MLP neurons of a small language model. Each row is named by its layer, matrix (gate and up: input weights; down: output weights) and neuron, and shows model dimensions 112-207. Each number is 128 + 32 x the weight over its row's rms, rounded and kept within 0 to 255. Numbers have three digits each. A neuron's up and down rows have the sign that makes its largest values positive.
After each neuron's rows, "fires after" lists the tokens most often just before its 100 highest values on Wikipedia text that the model never trained on; "fires before" lists the tokens most often just after its 100 highest values on Wikipedia text that the model never trained on.

L4.gate329:161099106129116163126080132154116143094136131143149101103150152114088140073174136194097161166104128088099138108133164139112119115113115187140136138095099135076123158118118183192106223156136118142060122153062144166167118170153105087139099092132123172148104126140124099184169119183128163141
L4.up329:094119061093117165084047102112117126127094150086177067144096086130134155137145125124105161149111118163104102141199051111070103154124102162072088150113109072067079130152148147210096111127147144125146093130077140080156164138128137169158100111141175136148159144114113108154151186107149114116
L4.down329:149032098086117164125136070136124106110108107153098090125122131123171128082153131103147095122126121074108122144126124123085095114084096112135158125143175088099160104139110125164103118210149112140065136090086125092140133100092170113155077156094156125128163108099138113106153148112098180112
fires after: "em", "s", "i", " S", " s", " ("
fires before: "i", "r", "es", "act"

L2.gate264:129124105081151123052125161161092147143142131166101110086130156079231136108112143181113151143124096174118117117172201154137131150151155144109112157161123069111140115112109110084166083172135147086099041069112173095135174094167127125117093082189138167126117085108200152133128137121121112143
L2.up264:132139124109126121055097137134110170151118166142114119066102156088211141099060149190115141143145089126104097108148181154175138154153143171118139150169118092129076096113068133091157085157146143104136076085140165084122153084135128111110093084180160105133109119129215157161109139121163114145
L2.down264:131132052073121136088131139159114079135131108146090168102085129127173128129141113142117113132202105211137139079101152144110110161161165087133141117180128080104172158107050068113088094175132117093111093073079125150128090127159103088098107113177113177132118105091099122155079120093095168179
fires after: ",", ".", " in", "5", "1", "4"
fires before: " |", "0", ";", " m", ".", "est"

L3.gate131:110148110122082137164094134112140154139070148093086172141076094107111139103204118138100126111113137156068122110120128113113121139113134129142151091121087128177112164128161126218113145111112133160118119145132080113175090096133056085113148139082165140189109098150121140101115163162091127175
L3.up131:087135115136104115151119133092117122126113143086038150153079116133124145115158098145113086146125120139126128148146148147099171136167095175192147099114120139191082120136120164213141130102099093155179115164138102108131111118092105144132135079066121178161097135132127082086131155132083130190
L3.down131:116103098139116090108131142064122111119149149171104125125098126145095112100142112154150127142139124107139053115145120128132179120073128081129137136103159150124207113044092101131124079074129088135140084150113115116125093127124184061090210157123138153107174144083085109157132074142135174100
fires after: "==", ".", "===", "s"
fires before: "-", "The", "|", "In", "==", "A"

L2.gate590:141148145123069110180095110099186098121122138090101178061122074075187095155112159152160163148123152202139119134118096130154153149090082206085068137142170145118078136151182172125131090094112153124153152122117193167134074109130201152085074141135149065140154150115071100123116167130146131104
L2.up590:122121139151073104173121099100156108102150148103061171074117080098161119176111174153170133146099146216157146120109102150166182142109070204113081149139173109113073119122168148118124105083120160119129134116095191144129078129150221149110038126128129075150135141114038153145142142124137115101
L2.down590:057088129127118140115119148128161105118149109068132130073199114102166168120176199162143099133186153146057125096152107204158110141165133175137108116148178092177134167151144103103092110145134138117122140130185121159124098103144194129091133147082162122163091131121075116149121106116155152156
fires after: " ", "-", "a", " f", " L", " M"
fires before: "er", "ay", "ers", "r", "e", "g"

L2.gate5:146110134144162168124149202105124094109133093127111183055148118136194170136129091125131123160149090120180045123160124107158176127121128138143102123128125129128134094138122160097137100136120091117150124154129183085171138137162140103097101096120152129112117141168180131118162106087115151116
L2.up5:142091129145165167129156144120130131114096149129060161106164168170185175122108055108092148142146087137145076144165074112130224128107124146101085136129132143167114047127120124082086085112143108105172142134098186082145084151190116109092128081116111163159134126157111113140110153090135132103
L2.down5:086083106154163174139065180124157123138133117106170133132131099125163149128073147087095111051119118147107092075163154161158170190104148131147039095117165137109130135113105142085144165142147148163136123083141116106151148109117140079128101109153134096125136151108162144124097158085118161080
fires after: " ", " I", "a"
fires before: "er", "ers", "ia", "g", "r"

L2.gate245:120142129080142123115097066114118124126137163178162140127130156062119119123116138096091155149111177114091087173121073130106155130142183126125119135100116118056109070151139180082106125103156115180168082112127147099165106165062119092172116120190107214179110170126051138158126085095171150148
L2.up245:181116122152150164114073080087074157143149161197141131089138167027158102140119124100160128152100175143120099174121108119103141160125159095103118120095141088118092075141121142074127131142145138149166071140185113127178127155082139112192102120164112179150112148124061140140177097078170148122
L2.down245:119164098121129114185129068122094128147131116146166158121118114031121093108188120132133121150145182098067105220123132103098122102102153148110063163067160040042128133099161151094083164117188100136133089111104092107144118187069151076164112099205134154190136151129088142124074109153147194120
fires after: " l", "em", "l", "i", " R", " L"
fires before: "k", "al", "r", "i", "ation", "act"

L2.gate602:101165100141108140141065115113160187137072140126194115143102087139198128132075149120146158110190146127077147130150136084111129089162171160126108195172143104155049122165132165136124167177121141183152162148090144121145169102125089087169153116070109129145135103123153130165241125120146113177
L2.up602:085127106089130140086140099159136140145034060114108151130140136134100147114095129160140121165154119112135116177116107142094126103174092158133086118160108120118074170185150159111110153115066154192161124161121169090148145101095072040169112144090104121153135094151154106141191105114128087121
L2.down602:080089067114131132100120104103149116127104095169082120085166100094087174161120114132188109143139112158167145064135084118073132167142101148148181086144127120076120155123155111148093150142085121221129120094149117090112179140079127077160122124126134137154118120155078175188139074119177124162
fires after: " ", "s", "ory", "y", "e"
fires before: "\n", "\n\n"

L2.gate69:177115137144167134134107150135116165167072103156115116122142115126083103109135132120132161107135119132071102187116149162120083087179048157123141103171078135130139101122115165117119104148128144158118136091056169066178139100191105094126132156153160092098171100111175112179108130123160120156
L2.up69:166145127147095203118137131098181139160115112146130163099160061133176123145071098154120164177181184099101047113138125164158132104108093148132074177152124157119090067137094093115157145102147151181167153123119187067187050116138100104071089173103110120206218138121147138138124124138081134128
L2.down69:173141154175115184135117131088185161159111147083147150092180060120145142138087112179122199154164137125103032134140099191155109106137075102117091112148104158122059060148113076137152167101104175112130104110098147095159144095209071125093096132119108123158175165114169136177096123121117094126
fires after: " ", "s", "e", "==", "es", "y"
fires before: "\n", "\n\n", "=="

L3.gate220:135105132179104172115105109120124126136100093135158152129192147121138150078116187156140123159126177099067131115156118088157162172093114215137107119151125162088070152092144175145074132135076170155153149113092159159149133127131180132175138122164114153134124103121147155158140132109090112140
L3.up220:100108108159083228104110109097184139172146091115079110147165110169128115096113131158132096148162112156065127096097092104110145098095120170143146120167115169122056094174139129196110208070041108201109187095077131120162142127113192143179119190157142138109106119143097119187174093093161134141
L3.down220:087118149154043161180093155142122080089114134133113127072117143051096136081123131128146109146131104158103062103133116167075118111110136122166188077085150123121143093161129107192108164172095113185046117061150113097142163108082142140153156122150139125129084107122094187161140110116180128118
fires after: " ", "s", "es"
fires before: "\n", "\n\n", "=="

L2.gate559:191109098128180100071107204151136088169104120089102176069142170133133155178089079087089135112122119149113123135126138148121099085160154120056076143108108090178101179105174113076137060134122132116138071118045096158145149130176079103144108130166113114186166110152169147163139110120149146123
L2.up559:105120153037186094132112164145187063183114101121091168090159158141088142209099079115097127123148118129163163124122172191105144111156164140068100176093104148163185136099141097120141144101141096131113109073068098188186153154212079140166134105134098083128161115155162138136164127137150138088
L2.down559:111142074086186100096086155119184087142126149134114150120134155113125082166119088128053129173129101137127134165143166071093165144170115052114046111130128145121127138087142051174105101196075147102168103090142135162123134143128117105108097168191105099138134070119160139132148132146140212135
fires after: ".", "5", "8", ",", "7"
fires before: " |", ".", "0", ")", "5", " "

L4.gate502:161177132102129182133128137138118097129159152133136169149086112132119163146131142171155205100219188162091113109097125161182058154132115202098101167174101088163096143146145135115152076108114133187154146083084197062118104122159146139141102111164116126165067116079138132108179139158098093194
L4.up502:085167105120088142184127123136089160114136149114140163117108105142127069088103184070140169110114153097177086088118175132158175127111125150076059109140078122148124130159087144103178098209127156090114135103196080116102126079161180086154123110120153150159134140043099146167212113093114157097
L4.down502:096156126056092146110126181040102112078133132103085172103135156116122124145114162149144155066175169156124098135194122130182132188145133099056091136156124106078107143092115100119171133141128117094160135091117107115116128132158137079156081063170118091183116172078119076110148126139054153138
fires after: " ", " in", " A", " L", "a", "in"
fires before: "er", "ers", "re", "ep"

L4.gate245:153175190093170113146122089097088183084224168112146158098090117132084153138076106128138153099134126139141080133107181142199117102081137192172122069087106140111164132084142058105150114152107106154124139122127125076150154098058174139112117169167143124109143135131127072143086083146102145143
L4.up245:139159147073106091141118053163127093095185195137180104095145115175086173126099115138149126068120090114159119150100186137219177140100102131139139119103109165126148096060177094164082161162076115115146144117137154147140135144135123131096136168136102160163137122112091040130071161152080125118
L4.down245:116071095153192100104128117126114119123106061065104123099041077088192145070125146089129149197093152098118145119082177114108117111140100120142126095180110155144119113123156114142145132141129157135119109212179076112066153149108161101128114069189093110138080155145172147123172061171128129094
fires after: " M", " m", " T", "m", " K"
fires before: "b", "is", "il", "n", "or", "k"

L6.gate73:136102138168172157111137083144100087161171113162137201117124112089075195116175066175162159130072128106141161156144106134209149115133127137113208114122196192091142122110137132135150148161093124146195164105175144110178166144117092172079145133142122161129114129107118134139109097112136128119
L6.up73:162084124120079134116090132092073126131140124141128175170081182108098159142084126065133132137103129108146170119176153134098168181078118179151135116134155109163153154109190136163178125114094129107153094176115146149085119169110144168102160139131077145160079107147153119087096159104111136185
L6.down73:145089087180181164169130098120105079169112078160158184104064083173134127136115125117143142180063152123096194137144182111153118108139164156145092153138159084149111095123116120198118117108118135129157073163126160120117104133222172126146133107140150160087122132193085147120101105131130133196
fires after: " m", " M", " re", "e", " Re", "al"
fires before: "her", "or", "is", "j", "ut", "h"

L4.gate409:137149099079084170193175180091141086093135075145122094149122133092170153239155139115179130103175148132145160149090138135109132197157115185141120078131170131129136146138132137124124090115142144171130158084144160112193067149092147102140071096166063165137155130149108156182088119153133153110
L4.up409:135126125067133137158229090068128174155137118127100140165117145136138099165150158122188112104189143142155134153131131161147118157119128124148130075129112096082157099136128102117126127088125140181113147111156140179207117185082137114134141082139095108146097147087130145128147133184163151119
L4.down409:079119097179158132163163156140120185159193127118085123131064173135146141134129100094155151146090144124128117150123169166061043091116076115146154129112114079162121133133128094122134112167178097158150181120140179095135110119135111123113099143106132102092103126104175067119114118123169165199
fires after: " Un", " V", "ro", " v"
fires before: " St", " to", " U", " K"

L3.gate379:102133107109111115159180069115140080133036127121093203128135125139114125118119169139106128091097143142157074128150082131159142143135098133115126115113089182120142099135136149178162108153163124104117121151127170126135180133160109098151218108158149145117153079184112113145144154186099096136
L3.up379:118105125067155084112112058111121108159063087118120160106137180155131122114136129104112124139047126153123077070070113125093157160153121183099167165147049138114184127119122114137129080094149095111190132141124153142142145123152137112183128105133134154153195095090154105119127206151114142121
L3.down379:177127142097086137078112078111136122153166148133138171063152114153100084084101202119136112127146164114165089103151125122177162136167161118110137114184110185135152133093141085139095132048173124089156082144137174168120124110138137112100177134125149124022168157094160133117144125150167153115
fires after: ".", " a", "ur", " A"
fires before: "==", "A", "The", "===", "In", " the"

L6.gate294:120076078109150178109126143151172083167126137111182149084152134083160191228112102127110165167122139145140128163131123160156095092119106131120129131097133125092138126131083074148094078162133110184158100077093168142181131089090111108097057137117163147156157103121125129161057167135132119060
L6.up294:169186106161167115094143096128091176127120127142086189132072185122128074066086075140138115122127073104125111161160118125075077106176122180125122164075162100108126209099135154060149129167115121087144167136106123145070189148126183166166087107136094123117124141128132137093149142132137152103
L6.down294:098133152096137105097152148068127215139183163193135156131164117126112080088100141128145198122111109165146139113172102124111125088122108146160134111141135109117109088085147110136068159156079067116168117105127127151094110111132118167162120081087191092104181101093147135132092144074106144098
fires after: "2", "8", "5", "4", "3"
fires before: " |", ".", ",", "2"

L6.gate364:157195113154108105144188116097128174082103150076094152136148148149097163165189135116141222133110097121222167097155111176100104090137125117136160105103123136133110096125113186093171131098130090162138181141163119101178157099129117161139127132130062106123096086162077118170075107076184111126
L6.up364:119117106168128095130183086117151151113121134161076180109126146193134129146132110044128154123111116172157099118168124090118148105077098174176069079139135145129145146130143127084085099139143134104102159138174134153133154116112184113124097105128181120125095149068105055119177090111152147145
L6.down364:130233045106092149147153127188105182165178110107117158126108145076133192171160126169161120081048140151140133162144097084124083113062144162075114180134139150163141120172194112128158144122171128148191122144094123134183132069074167154160099173163140103130109084138134140126153111103118102175
fires after: " Un", "c", " c", "ent", " C"
fires before: " St", "b", "y", "r", " K"